python train.py --n_kv_head=1 --head_dim=32 --qk_norm=true --attn_scale=0.177
MLP neurons of a small language model. Each row is named by its layer, matrix (gate and up: input weights) and neuron, and shows model dimensions 16-79. Each number is 50 + 12 x the weight over its row's rms, rounded and kept within 0 to 99. A neuron's up and down rows have the sign that makes its largest values positive.
After each neuron's rows, "fires on" lists the tokens most often at its 100 highest values on Wikipedia text that the model never trained on.

L3.gate341:49 70 27 41 51 50 31 31 49 59 42 53 51 45 37 52 50 52 39 52 53 76 23 57 49 44 48 50 50 48 92 66 51 47 65 49 35 52 49 52 52 48 45 40 52 63 71 25 59 41 49 60 49 83 49 53 60 49 62 50 57 29 48 42
L3.up341:49 29 35 48 53 50 43 69 52 51 45 51 50 46 60 49 44 55 33 48 35 21 38 71 50 33 50 50 52 53 34 41 51 50 13 48 25 47 52 45 47 52 65 17 48 20 71 74 55 40 51 45 48 85 49 50 58 51 40 52 47 70 49 32
fires on: " /", "erson", "orn", "ild"

L2.gate240:56 49 64 47 63 38 40 52 48 53 35 42 49 34 59 64 35 36 36 55 34 44 29 55 56 46 54 50 51 32 34 25 55 47 35 38 53 58 74 37 70 56 42 71 55 40 35 90 41 37 44 48 60 53 51 36 56 46 24 55 39 62 55 44
L2.up240:49 37 40 29 44 52 44 56 51 49 70 49 57 86 64 41 69 48 42 50 67 18 45 48 53 61 36 42 46 35 55 39 48 57 42 76 25 50 54 58 54 43 36 39 57 34 30 34 62 57 49 37 51 61 52 61 39 62 35 44 55 35 42 49
fires on: "areer", " rec", "=", " U", " g", "ional"

L9.gate194:49 37 51 62 24 38 35 53 59 62 61 50 48 45 57 32 41 61 54 66 49 76 72 63 55 36 56 61 67 53 49 42 52 40 43 76 30 44 52 46 72 53 49 55 53 71 57 61 54 28 71 55 48 39 72 40 69 57 65 52 41 61 73 70
L9.up194:52 48 39 47 72 44 51 58 32 49 34 52 45 52 35 65 46 55 30 37 58 55 41 54 49 55 57 40 52 47 53 43 41 38 59 40 56 72 58 48 39 57 48 61 57 68 76 49 33 27 59 56 41 50 70 50 44 81 49 47 47 60 60 34
fires on: "es", " Eng", "st", "s", "ing"

L4.gate260:40 25 53 50 41 46 42 61 30 30 69 66 70 42 54 49 52 31 63 64 72 54 50 66 41 61 49 52 42 57 40 60 48 30 53 51 22 45 41 48 32 48 52 19 30 49 69 60 71 42 52 60 55 57 61 43 46 52 66 65 54 51 53 36
L4.up260:41 35 53 59 54 45 64 57 38 55 43 51 43 48 57 61 65 59 64 54 57 49 40 55 60 45 55 44 52 42 05 51 58 44 43 34 51 60 39 55 70 42 44 39 26 43 43 31 36 58 46 40 44 52 24 23 46 54 43 53 39 48 39 29
fires on: "1", "0"

L10.gate405:40 34 63 58 60 56 54 36 49 35 77 69 39 37 32 48 59 72 56 55 42 43 70 48 35 41 46 52 49 57 61 45 42 43 54 37 71 48 75 40 45 47 45 46 40 40 47 59 82 35 71 61 54 49 64 42 72 34 55 52 49 61 63 77
L10.up405:73 52 38 44 52 42 49 42 56 43 53 58 44 46 61 52 55 27 52 55 33 48 51 43 47 67 48 32 44 39 27 54 29 31 52 51 50 29 47 53 54 49 59 30 35 26 30 64 72 43 67 42 36 68 61 65 15 52 39 56 45 63 63 38
fires on: ".", "st", ";", ":"

L9.gate207:41 38 70 47 58 48 38 56 44 59 50 52 60 46 64 41 53 34 38 58 55 61 47 48 68 70 39 62 41 65 44 47 48 41 52 49 46 40 63 41 43 68 59 56 58 54 52 61 55 46 50 60 61 53 35 61 61 60 42 53 61 43 28 51
L9.up207:58 65 32 39 35 55 59 61 59 63 45 53 46 54 50 59 56 19 46 40 47 45 62 47 61 34 31 39 53 38 63 30 61 75 89 69 41 61 29 45 42 54 42 53 37 33 45 49 31 56 51 53 61 57 51 37 42 40 38 60 69 46 50 27
fires on: "l", "k", "p", "a", "K", "ed"

L10.gate140:35 46 43 43 44 40 52 34 45 57 52 77 46 63 49 28 38 20 39 43 54 41 58 48 50 76 54 49 63 67 51 68 40 59 46 61 51 50 41 40 51 38 61 44 60 56 47 46 51 44 51 52 59 50 65 41 51 35 59 67 23 45 67 57
L10.up140:57 49 56 47 42 45 32 52 53 40 70 66 68 55 53 50 34 45 50 41 56 48 44 25 57 53 62 43 49 56 45 68 39 36 26 55 50 44 48 55 55 54 51 45 37 52 42 48 58 77 59 29 60 71 63 67 35 47 34 51 53 27 43 58
fires on: "ac", "N", "ual", "al", "il", "O"

L8.gate427:61 44 34 41 32 46 51 62 55 34 57 65 63 43 47 16 36 56 48 54 47 60 52 42 40 51 36 67 46 82 58 46 55 41 53 51 30 44 57 39 63 59 48 59 55 60 51 28 76 51 56 73 43 50 67 32 51 34 63 54 42 63 40 73
L8.up427:38 58 33 36 33 56 49 62 52 67 47 44 57 46 55 54 60 55 52 51 47 37 46 38 47 63 37 54 49 30 53 68 44 46 65 43 28 57 45 51 46 55 65 30 69 50 57 39 44 36 44 54 49 58 62 62 45 82 54 36 47 66 58 48
fires on: "st", "ch", "s", "m", "h", "l"

L10.gate346:65 68 42 46 29 56 55 58 46 56 08 38 58 33 53 36 63 48 48 43 16 31 62 48 67 36 57 50 38 41 48 54 54 38 36 51 47 28 39 27 47 46 40 45 48 55 47 39 53 50 43 66 72 53 42 38 55 33 50 52 52 49 33 30
L10.up346:38 74 43 45 45 47 48 30 47 51 49 49 59 52 61 44 51 26 68 46 42 32 50 53 54 47 50 52 29 62 64 43 41 48 46 66 59 53 61 49 53 57 47 42 45 50 58 21 36 76 60 31 58 61 56 40 47 71 38 37 28 74 36 50
fires on: "$", "qu", "ated", " /", " are", " is"

L12.gate402:61 45 55 49 38 67 45 61 38 58 71 39 50 19 58 75 52 60 69 53 61 70 37 52 45 53 44 46 61 29 64 26 54 44 53 56 58 51 61 73 49 45 48 54 61 55 51 48 35 52 26 57 27 56 57 52 38 35 49 74 65 38 39 44
L12.up402:79 43 28 53 50 49 66 40 29 45 59 75 46 52 44 65 44 26 61 47 67 39 51 49 50 49 57 46 62 40 50 64 62 25 62 40 61 65 52 49 49 55 61 60 42 59 43 65 35 33 38 66 69 39 58 55 65 32 51 54 63 54 63 46
fires on: "ro", "h", "r", "er", "b", "en"

L11.gate66:47 47 47 47 46 37 47 41 39 82 46 42 55 38 66 26 73 42 71 58 44 57 26 47 54 55 38 46 36 61 41 38 61 59 49 66 54 77 47 57 43 46 45 52 56 77 31 44 57 48 51 50 57 54 31 44 43 52 61 76 61 40 47 63
L11.up66:48 43 43 62 39 20 40 33 45 54 59 40 47 58 47 48 36 51 57 38 67 31 38 34 36 47 45 50 41 59 47 48 47 59 59 62 59 62 52 60 26 46 35 54 56 48 33 37 54 63 58 62 48 54 79 72 65 73 56 63 43 52 26 53
fires on: " was", " is", " were", " are"

L11.gate423:63 59 67 37 51 54 61 55 33 62 49 44 24 54 58 47 26 44 47 64 45 66 59 65 53 57 63 65 53 51 59 40 53 28 44 26 49 39 41 72 33 58 58 66 63 40 64 48 58 47 58 46 61 53 50 44 43 34 21 46 49 32 46 36
L11.up423:59 56 58 71 50 77 68 51 65 47 59 51 51 58 48 48 77 47 53 49 43 53 42 51 55 50 53 35 44 67 59 48 55 48 56 65 72 48 51 63 50 52 45 78 34 57 60 73 48 62 59 41 44 82 54 39 45 54 50 35 39 75 42 46
fires on: " first", "ive", " by", "h", "th", "irst"

L9.gate76:35 68 43 31 73 63 53 58 40 59 44 53 42 51 53 55 56 39 67 46 45 51 45 58 42 48 54 62 37 41 37 46 60 40 31 31 32 53 61 61 44 65 59 48 59 49 48 63 55 37 59 59 68 66 59 72 56 69 54 34 57 47 43 71
L9.up76:48 79 36 44 46 50 44 50 45 47 32 36 42 59 55 52 70 37 46 70 70 55 49 66 71 51 53 53 42 33 18 39 46 47 34 23 65 46 46 61 65 51 55 28 22 51 65 48 50 38 58 25 38 44 46 44 47 47 63 65 62 41 30 36
fires on: "1", "2", " /", "g"

L15.gate349:43 56 56 29 68 56 63 40 32 50 43 41 50 74 60 64 58 42 46 39 60 60 42 55 44 56 62 41 32 42 39 42 35 55 31 40 39 72 60 21 49 47 50 59 70 73 52 35 44 67 70 39 31 59 37 58 42 60 58 31 60 54 28 48
L15.up349:69 29 52 52 50 69 41 44 34 44 75 52 64 58 47 21 64 48 44 49 39 62 32 45 63 48 45 47 53 44 52 52 62 58 46 65 67 59 45 63 59 45 33 46 33 27 47 54 60 64 53 51 69 64 43 48 30 53 51 49 61 24 44 69
fires on: "g", " ag", "olog", "em", "om", "enc"

L12.gate248:59 49 44 54 49 89 60 53 63 50 53 44 53 46 45 57 36 56 55 48 52 50 60 51 55 63 53 40 35 59 59 44 47 66 67 51 71 57 38 65 49 56 55 57 64 38 62 34 39 40 45 60 59 47 40 39 64 21 62 58 47 50 36 42
L12.up248:61 38 54 60 42 44 72 33 43 50 51 47 45 37 49 53 34 46 61 74 47 50 44 51 54 51 56 47 39 37 40 53 48 41 38 39 37 56 38 55 41 59 46 44 38 29 42 69 47 61 39 39 49 41 32 32 46 39 44 55 48 31 63 65
fires on: "ot", "it", "b", "z", "rom"

L9.gate74:62 56 21 51 37 50 31 49 44 51 55 55 49 33 57 51 47 62 38 31 53 68 28 55 44 55 49 54 50 54 44 51 48 59 43 40 46 47 61 38 49 40 39 52 34 42 53 47 63 59 44 51 35 72 22 21 35 38 40 46 32 58 48 54
L9.up74:35 59 58 60 49 55 55 28 59 49 61 55 73 58 57 46 68 30 63 54 33 54 45 43 35 55 36 49 32 58 47 23 52 52 63 40 45 28 68 30 46 38 45 55 39 46 48 36 60 54 64 59 61 60 46 44 44 64 31 40 74 61 35 51
fires on: " ex", "x", "}"

L10.gate381:51 64 54 49 31 74 39 70 73 40 69 52 63 53 43 58 61 59 45 60 49 63 33 46 27 52 46 63 54 22 56 48 54 42 51 55 40 42 49 35 47 51 44 49 44 32 48 42 59 56 40 54 47 69 36 56 41 40 27 59 39 61 34 58
L10.up381:36 51 43 61 42 63 57 28 64 52 58 38 65 55 70 28 71 59 50 41 54 67 46 57 37 48 60 50 52 62 61 31 45 50 56 65 32 48 40 35 50 47 50 47 49 47 44 48 37 50 57 50 22 41 40 30 46 64 46 37 43 48 62 54
fires on: " ev", "x", "ag", "ould", " would", "om"

L8.gate42:59 52 53 61 33 33 46 35 34 46 68 80 56 53 31 26 55 43 51 63 54 56 44 32 69 65 65 55 49 47 40 54 53 50 60 46 34 48 42 58 65 56 67 46 56 58 37 48 46 67 69 57 23 59 52 66 52 54 49 51 37 24 49 55
L8.up42:51 53 71 54 50 50 59 53 23 38 63 62 62 58 47 55 53 56 72 51 39 73 37 55 47 49 70 28 65 63 52 57 67 49 51 49 60 47 51 31 38 35 70 67 54 52 44 37 70 43 45 50 36 37 52 49 55 47 28 38 40 53 43 31
fires on: "===", "ell", "all", " ==", " again", "att"

L15.gate244:32 42 60 56 54 68 50 33 43 34 66 39 36 68 73 57 46 42 60 40 38 55 44 41 62 49 54 51 46 63 66 41 36 72 58 68 48 63 57 42 51 65 69 57 47 51 75 36 39 68 64 44 44 42 42 52 26 41 45 48 55 52 55 47
L15.up244:50 56 39 37 61 40 40 49 36 26 46 61 43 62 66 73 24 66 43 66 33 61 46 49 57 56 53 63 29 55 65 51 41 50 40 70 42 62 49 49 69 47 57 39 46 50 47 35 51 59 56 71 56 69 51 49 39 64 44 48 64 58 66 39
fires on: " th", "p", "b", "u"

L4.gate321:64 78 64 52 39 49 35 57 47 50 35 54 45 49 34 25 53 32 56 48 43 49 46 52 33 56 48 50 59 39 45 57 59 46 58 50 63 41 60 45 32 50 32 61 47 31 61 46 62 49 35 40 41 69 57 24 57 51 45 44 49 53 46 62
L4.up321:52 43 52 52 51 66 60 59 50 50 56 46 52 54 52 45 71 53 62 38 40 46 32 58 61 37 48 40 48 53 65 52 49 49 47 55 66 52 69 42 68 47 42 55 72 66 44 62 56 43 58 38 47 65 60 47 57 40 51 32 58 54 57 53
fires on: " al", "ive", " two"

L6.gate31:33 54 44 50 40 74 62 75 36 34 42 74 48 53 45 43 58 71 47 52 70 46 33 35 51 58 65 48 46 58 61 40 45 56 57 35 46 61 43 57 75 64 59 46 40 52 43 55 60 47 50 36 60 47 60 43 54 48 46 60 64 51 48 75
L6.up31:72 37 58 56 62 36 61 55 55 58 57 59 57 47 54 47 50 66 54 52 38 57 52 59 61 26 52 36 47 29 64 64 42 56 48 37 64 66 32 42 75 59 28 68 42 65 40 29 37 28 49 59 52 69 28 51 52 58 35 49 66 54 38 51
fires on: "ent", "ult", " for"

L2.gate409:52 52 38 55 71 65 64 53 56 62 48 26 57 42 51 54 59 45 73 55 66 56 41 58 68 53 56 45 58 44 56 34 44 59 50 41 39 63 71 58 75 52 44 58 49 51 43 58 52 42 44 54 52 49 67 56 35 59 61 58 57 41 29 61
L2.up409:54 50 53 49 47 59 42 41 49 49 92 55 46 54 52 65 55 74 36 41 37 39 43 52 54 62 43 24 48 31 41 38 52 49 43 48 34 42 57 54 59 28 31 13 52 60 43 51 43 71 50 31 39 53 49 45 57 62 40 32 54 53 61 48
fires on: "=", "areer", "–", " st", "ell", " act"

L4.gate280:46 53 59 40 42 40 48 40 38 59 74 84 37 56 60 41 34 42 57 52 47 47 54 28 67 48 62 47 53 39 55 52 32 52 39 59 55 53 52 42 63 48 35 49 22 66 59 46 46 55 46 41 61 48 19 43 50 44 51 52 41 44 51 43
L4.up280:49 50 55 39 61 59 40 44 72 42 52 57 42 46 71 40 47 37 46 45 54 51 54 68 43 42 65 53 50 79 57 55 39 52 53 53 66 40 61 48 47 50 48 44 45 47 50 29 52 46 50 76 54 37 49 20 44 60 58 56 46 36 54 39
fires on: "x"

L9.gate70:43 40 41 63 40 48 54 61 62 40 38 55 45 38 54 37 49 37 32 44 64 59 48 69 42 54 65 56 46 44 67 61 47 59 39 61 39 58 33 55 40 51 67 44 61 77 61 67 53 62 45 39 62 30 40 63 76 45 29 46 41 71 52 69
L9.up70:48 68 60 46 49 48 67 48 53 36 56 48 67 56 42 70 37 53 43 64 45 41 33 36 67 27 66 30 47 32 41 50 44 61 57 43 59 54 52 84 43 39 44 53 50 41 37 66 75 39 59 24 40 54 66 76 48 55 55 60 44 52 50 59
fires on: "\"", "ry", "hy", "ement", "m"

L9.gate126:56 40 75 28 54 38 68 50 66 62 49 60 63 60 32 49 55 59 47 44 45 65 68 46 45 58 40 41 46 44 52 33 52 46 57 46 56 64 41 59 33 56 40 64 49 51 39 62 66 52 53 47 62 44 52 34 27 38 66 34 40 44 81 39
L9.up126:58 66 50 39 53 35 54 48 42 45 53 36 50 70 54 75 74 57 35 63 47 44 36 41 41 58 42 63 50 63 72 42 45 50 40 48 58 50 46 61 42 75 57 28 42 56 43 71 44 61 27 63 34 38 51 40 43 45 53 34 23 42 60 40
fires on: "t", "fter", " University", " at", " after", "ter"

L10.gate147:48 55 56 43 33 55 46 69 51 48 66 53 29 53 26 39 57 26 48 39 53 61 55 40 44 50 54 49 55 54 72 71 53 38 44 55 69 68 66 75 44 55 51 46 36 61 64 71 25 68 63 49 50 58 43 47 55 52 46 42 42 59 54 44
L10.up147:51 58 65 54 49 47 78 43 50 57 59 21 43 45 54 64 51 42 34 53 57 46 47 26 53 31 72 44 38 44 51 49 40 63 37 53 44 49 53 73 66 33 67 23 47 36 69 60 32 43 62 39 47 46 73 69 49 49 40 44 56 40 64 53
fires on: "th", "iel", "ual", "ent", "ron"

L12.gate82:57 52 67 57 60 49 71 46 56 54 44 45 41 53 80 53 45 27 45 61 48 46 62 48 48 44 55 67 40 65 73 51 35 51 52 60 26 53 38 69 31 61 50 66 43 39 43 39 24 48 39 39 44 31 42 50 46 45 50 65 54 28 35 57
L12.up82:48 50 55 38 55 45 44 49 63 53 52 61 38 36 67 56 37 31 83 46 34 46 35 63 36 46 44 46 68 48 66 49 54 39 78 66 48 70 50 55 54 41 56 32 38 39 58 42 57 44 71 68 54 59 41 62 75 39 45 57 65 66 76 42
fires on: "it", "u", "end", "a", "p", "y"

L3.gate192:50 47 52 41 56 52 39 64 48 35 43 46 49 42 65 51 41 28 48 50 69 70 46 85 53 41 48 50 51 49 74 33 52 49 48 52 59 51 49 48 46 49 69 58 50 65 57 43 78 42 51 48 52 58 51 44 53 45 52 50 51 41 47 40
L3.up192:48 43 36 61 52 52 37 71 48 67 61 53 51 42 64 49 68 65 73 52 58 37 44 28 49 50 48 50 49 46 28 58 48 52 86 52 20 68 50 51 50 46 66 30 47 57 51 46 65 28 50 60 39 75 50 50 46 52 37 49 54 62 52 24
fires on: "ild", " /", "ch", "che"

L15.gate295:47 53 57 30 68 43 51 39 49 58 65 52 45 57 56 21 66 60 60 50 41 55 56 35 35 47 66 54 45 38 59 28 39 53 44 60 49 53 47 53 33 57 42 45 56 50 43 39 45 49 37 59 55 30 25 35 39 37 71 40 65 66 28 40
L15.up295:54 29 58 46 53 46 44 54 13 42 53 51 54 58 57 43 45 48 41 62 38 58 40 60 45 57 31 46 33 48 42 53 41 61 54 56 45 59 36 42 86 55 47 43 54 38 36 60 61 54 56 65 37 50 55 51 47 51 49 74 76 49 44 60
fires on: "em", "im", " as", "n", "ong", "om"

L11.gate51:58 55 30 49 48 60 37 73 34 59 40 26 88 51 73 31 47 80 55 45 60 41 42 51 43 37 51 55 34 66 66 41 66 53 54 57 51 57 49 38 34 54 41 55 25 45 29 34 40 47 51 58 49 39 45 62 30 47 55 48 57 46 47 48
L11.up51:38 71 59 62 38 68 33 23 42 62 34 60 58 55 34 53 46 42 62 46 38 25 42 41 63 43 63 33 47 74 51 44 41 35 60 66 49 43 53 52 35 49 41 54 55 69 41 38 52 62 60 65 39 49 49 69 40 63 52 42 47 68 43 32
fires on: " was", " were", " is", " are"

L4.gate2:60 62 46 61 46 68 44 47 35 46 47 41 32 56 39 61 51 73 50 44 54 56 55 44 63 66 47 44 60 37 48 49 42 67 51 42 39 58 61 41 48 44 79 39 54 59 19 51 53 46 56 45 56 56 54 64 37 63 51 62 27 48 63 53
L4.up2:53 45 57 58 59 46 48 37 33 70 54 32 56 52 44 60 55 43 52 59 48 26 59 57 49 32 46 55 77 67 47 28 46 45 43 56 61 38 40 44 44 29 55 55 70 33 44 49 44 43 61 39 49 32 61 51 41 53 31 52 65 54 31 41
fires on: "io", "ou", " season", "ium"

L15.gate174:46 52 49 56 67 56 49 40 61 58 54 46 42 50 51 40 53 38 23 32 47 42 82 53 68 70 54 60 26 58 62 30 44 35 25 45 49 73 31 58 61 63 49 58 60 36 47 54 46 44 55 35 34 68 43 59 59 63 61 41 60 51 36 44
L15.up174:28 63 41 45 47 64 44 53 57 55 56 63 70 66 56 57 55 55 75 44 62 78 52 65 58 46 59 50 37 57 49 57 59 51 53 38 42 44 47 57 72 51 65 58 44 52 50 43 47 32 46 53 67 35 46 25 45 52 57 54 35 60 39 41
fires on: "ing", "en", " it", "er"

L7.gate202:56 54 71 38 40 58 55 66 48 42 38 75 40 39 31 36 47 65 30 51 43 56 52 38 48 74 61 38 55 47 44 48 35 53 74 56 47 63 66 50 66 63 74 43 31 49 64 44 56 52 50 59 74 42 68 43 32 58 45 64 50 39 74 59
L7.up202:54 50 60 53 61 63 52 46 51 61 66 42 39 47 66 60 49 70 22 40 17 58 59 46 49 31 30 54 42 54 45 49 49 56 46 30 38 42 51 73 45 29 51 33 36 65 39 36 44 53 63 50 50 61 65 46 39 64 40 57 52 57 49 55
fires on: "==", "s", " for", "="

L11.gate293:35 27 48 58 39 63 60 29 55 38 60 72 76 39 70 45 45 35 41 74 55 46 35 48 65 58 60 39 35 52 45 39 43 54 56 67 46 31 29 59 53 49 65 53 41 40 61 58 53 54 58 43 33 30 65 60 40 46 50 48 36 55 53 43
L11.up293:37 62 44 49 77 38 62 50 55 48 67 59 43 65 62 64 80 69 64 58 41 67 37 49 51 55 31 36 46 25 39 51 65 54 55 70 42 48 37 75 61 38 62 51 58 31 28 38 23 49 50 43 48 58 47 83 60 44 48 51 38 39 45 64
fires on: "0", "N", "=", "as", "r"

L11.gate350:39 57 37 58 61 82 46 52 47 62 49 51 85 66 53 46 52 30 74 37 40 40 66 61 54 39 53 46 67 68 60 54 71 56 64 52 45 52 57 51 71 53 59 42 54 46 47 68 42 29 39 39 56 71 36 56 44 54 68 61 33 58 28 55
L11.up350:46 48 52 56 47 47 51 56 50 64 59 53 47 52 45 43 59 25 62 49 34 65 46 32 49 31 50 65 60 48 18 67 61 59 68 50 47 44 57 39 65 68 50 76 39 52 52 51 38 47 61 30 43 60 61 74 62 52 55 71 48 61 47 34
fires on: "es", " al", " des", " e", "e", " de"

L7.gate368:45 61 39 48 66 38 53 43 54 46 59 69 67 63 47 57 43 73 54 48 41 57 32 49 61 51 50 53 48 41 41 51 45 55 61 60 63 53 64 39 39 64 55 52 39 54 34 45 70 59 38 40 59 57 54 38 26 48 62 40 48 53 53 65
L7.up368:57 45 55 53 47 55 21 23 43 37 53 46 51 50 61 61 22 37 47 51 45 54 67 47 45 79 53 57 57 41 43 68 60 57 50 42 53 45 39 35 79 70 77 50 36 35 54 55 47 51 71 45 45 47 62 56 41 52 43 50 30 59 70 37
fires on: ":"

L10.gate116:63 38 61 42 51 59 73 51 46 55 52 68 60 50 36 32 61 52 42 37 40 54 44 62 59 40 47 31 40 74 58 21 53 52 45 67 38 69 35 46 47 44 55 57 76 45 31 44 39 51 58 53 54 34 54 35 26 45 70 27 29 59 49 45
L10.up116:49 56 40 44 25 46 42 83 58 37 52 47 43 58 59 42 50 50 28 44 52 37 50 73 62 64 45 37 44 51 66 40 38 26 50 46 40 48 26 38 39 46 45 57 44 39 41 38 61 54 63 43 40 38 57 61 58 56 57 41 23 51 62 47
fires on: " during", " after", "fter", "uring", "fore"

L12.gate351:38 55 69 50 44 59 54 42 64 46 60 39 70 49 63 47 54 60 52 56 61 74 60 49 51 64 46 46 45 50 79 25 56 48 43 59 59 69 33 34 52 66 61 37 44 49 43 54 64 42 51 35 29 50 28 45 61 58 55 49 45 38 60 40
L12.up351:58 62 62 35 63 42 25 30 69 63 39 55 48 39 55 60 42 50 57 63 61 76 70 53 69 44 73 50 42 47 42 44 61 58 51 45 40 45 45 38 49 46 52 58 74 39 44 66 58 47 60 34 49 69 36 40 38 50 59 41 49 46 65 40
fires on: "en", "er", "le", "ay", "7", "on"

L11.gate122:46 44 32 66 37 49 48 42 40 59 84 50 43 40 67 41 51 46 44 52 46 40 48 62 37 51 43 53 39 56 53 43 54 44 53 57 39 46 54 21 36 64 61 52 44 63 49 52 56 48 47 37 79 50 49 60 58 30 45 49 43 53 35 66
L11.up122:40 62 38 62 60 57 71 64 52 76 57 48 39 54 47 52 65 67 46 53 50 40 36 37 71 47 37 48 65 57 28 60 53 57 62 45 79 53 65 46 55 46 53 39 54 61 46 47 46 32 69 57 57 75 61 59 62 43 61 49 50 60 42 58
fires on: "\".", ").", "w", ".", " War", "l"

L4.gate401:68 51 45 47 56 33 36 51 55 53 82 43 51 48 50 34 68 36 41 50 33 46 40 60 47 61 51 54 25 51 46 55 31 46 62 58 70 51 29 62 34 64 39 73 49 54 30 58 65 47 44 60 52 42 58 62 45 37 47 58 58 46 56 68
L4.up401:49 55 52 49 22 44 51 65 45 23 36 69 43 57 32 48 52 45 57 51 43 40 35 54 66 46 51 49 61 58 53 42 56 58 46 46 37 46 52 48 64 61 53 49 51 46 70 59 30 52 55 46 62 54 38 62 62 51 54 53 38 63 44 63
fires on: "lect", "ited", "ite", "ust"

L10.gate101:52 43 27 44 43 40 68 66 62 59 45 42 39 55 53 48 24 58 41 44 50 56 55 68 47 44 62 64 48 61 81 40 52 58 61 73 42 45 44 54 23 46 60 53 49 57 73 69 54 40 56 35 55 31 35 31 56 36 37 75 71 62 57 68
L10.up101:40 50 38 47 61 47 54 63 50 23 61 51 63 55 45 31 40 54 46 42 27 60 30 55 69 39 53 47 44 29 49 51 40 62 53 31 68 54 42 85 33 49 41 35 50 27 56 50 54 51 69 34 52 48 57 55 64 31 53 68 31 66 32 49
fires on: "\""

L7.gate278:52 54 61 42 45 54 56 45 88 53 34 36 71 48 65 52 49 55 66 66 60 41 41 51 40 60 44 46 51 66 64 32 39 65 68 50 53 43 51 40 39 49 53 38 49 51 45 31 51 34 48 32 55 42 36 45 48 26 57 44 67 54 41 52
L7.up278:45 35 70 38 40 45 55 59 27 63 30 65 54 48 48 45 41 37 61 53 58 52 71 50 39 53 62 48 45 57 52 51 44 35 61 65 57 63 55 66 65 42 39 45 66 45 44 64 49 65 28 25 63 70 44 43 55 26 63 47 78 68 69 52
fires on: "it", "le"

L11.gate377:43 65 27 45 54 56 34 61 49 48 48 44 43 42 57 43 56 58 49 52 60 61 62 53 42 63 30 55 58 47 31 45 18 59 60 42 59 61 61 59 64 43 76 48 64 37 54 65 29 35 53 58 59 33 61 61 39 59 28 42 53 51 37 47
L11.up377:36 66 36 49 86 55 45 56 44 67 36 46 35 71 51 59 58 42 36 40 61 34 57 43 65 31 45 68 36 36 55 50 41 48 81 54 69 42 57 40 67 61 45 35 50 54 53 58 20 39 44 72 35 61 35 46 41 64 37 51 44 43 46 42
fires on: "2", "0", "$", "in", "1", "3"

L9.gate120:61 48 39 52 50 62 31 59 27 48 37 60 43 45 44 26 40 31 46 50 34 68 49 44 61 54 55 59 43 53 68 45 60 39 71 43 63 50 63 63 34 47 41 60 50 51 70 37 58 57 42 57 46 50 55 36 52 44 52 56 43 47 28 21
L9.up120:31 68 50 73 57 73 50 61 41 46 50 50 48 60 47 32 46 50 33 37 40 61 28 50 35 24 43 74 76 49 54 46 39 49 50 60 54 33 60 65 53 62 62 65 45 66 57 48 73 26 64 56 54 69 44 44 49 63 61 49 60 69 52 29
fires on: " al", "|---|---|---|---", "|---|---", "|---", "es", "al"

L10.gate342:58 54 26 46 47 45 56 73 53 55 62 63 59 37 61 56 27 53 59 49 58 38 46 45 51 57 30 50 43 53 62 44 47 66 29 63 24 47 71 52 60 48 47 63 46 47 40 77 52 51 59 19 56 52 63 55 71 41 41 43 39 66 42 49
L10.up342:54 45 43 66 40 49 57 46 50 58 78 56 49 51 33 52 48 50 32 51 53 38 35 51 43 58 54 27 63 47 50 64 49 57 45 37 57 73 55 36 61 60 49 65 22 66 51 66 60 34 62 48 49 62 54 52 55 52 48 49 42 68 41 69
fires on: " w", "W", "w", "l", " W"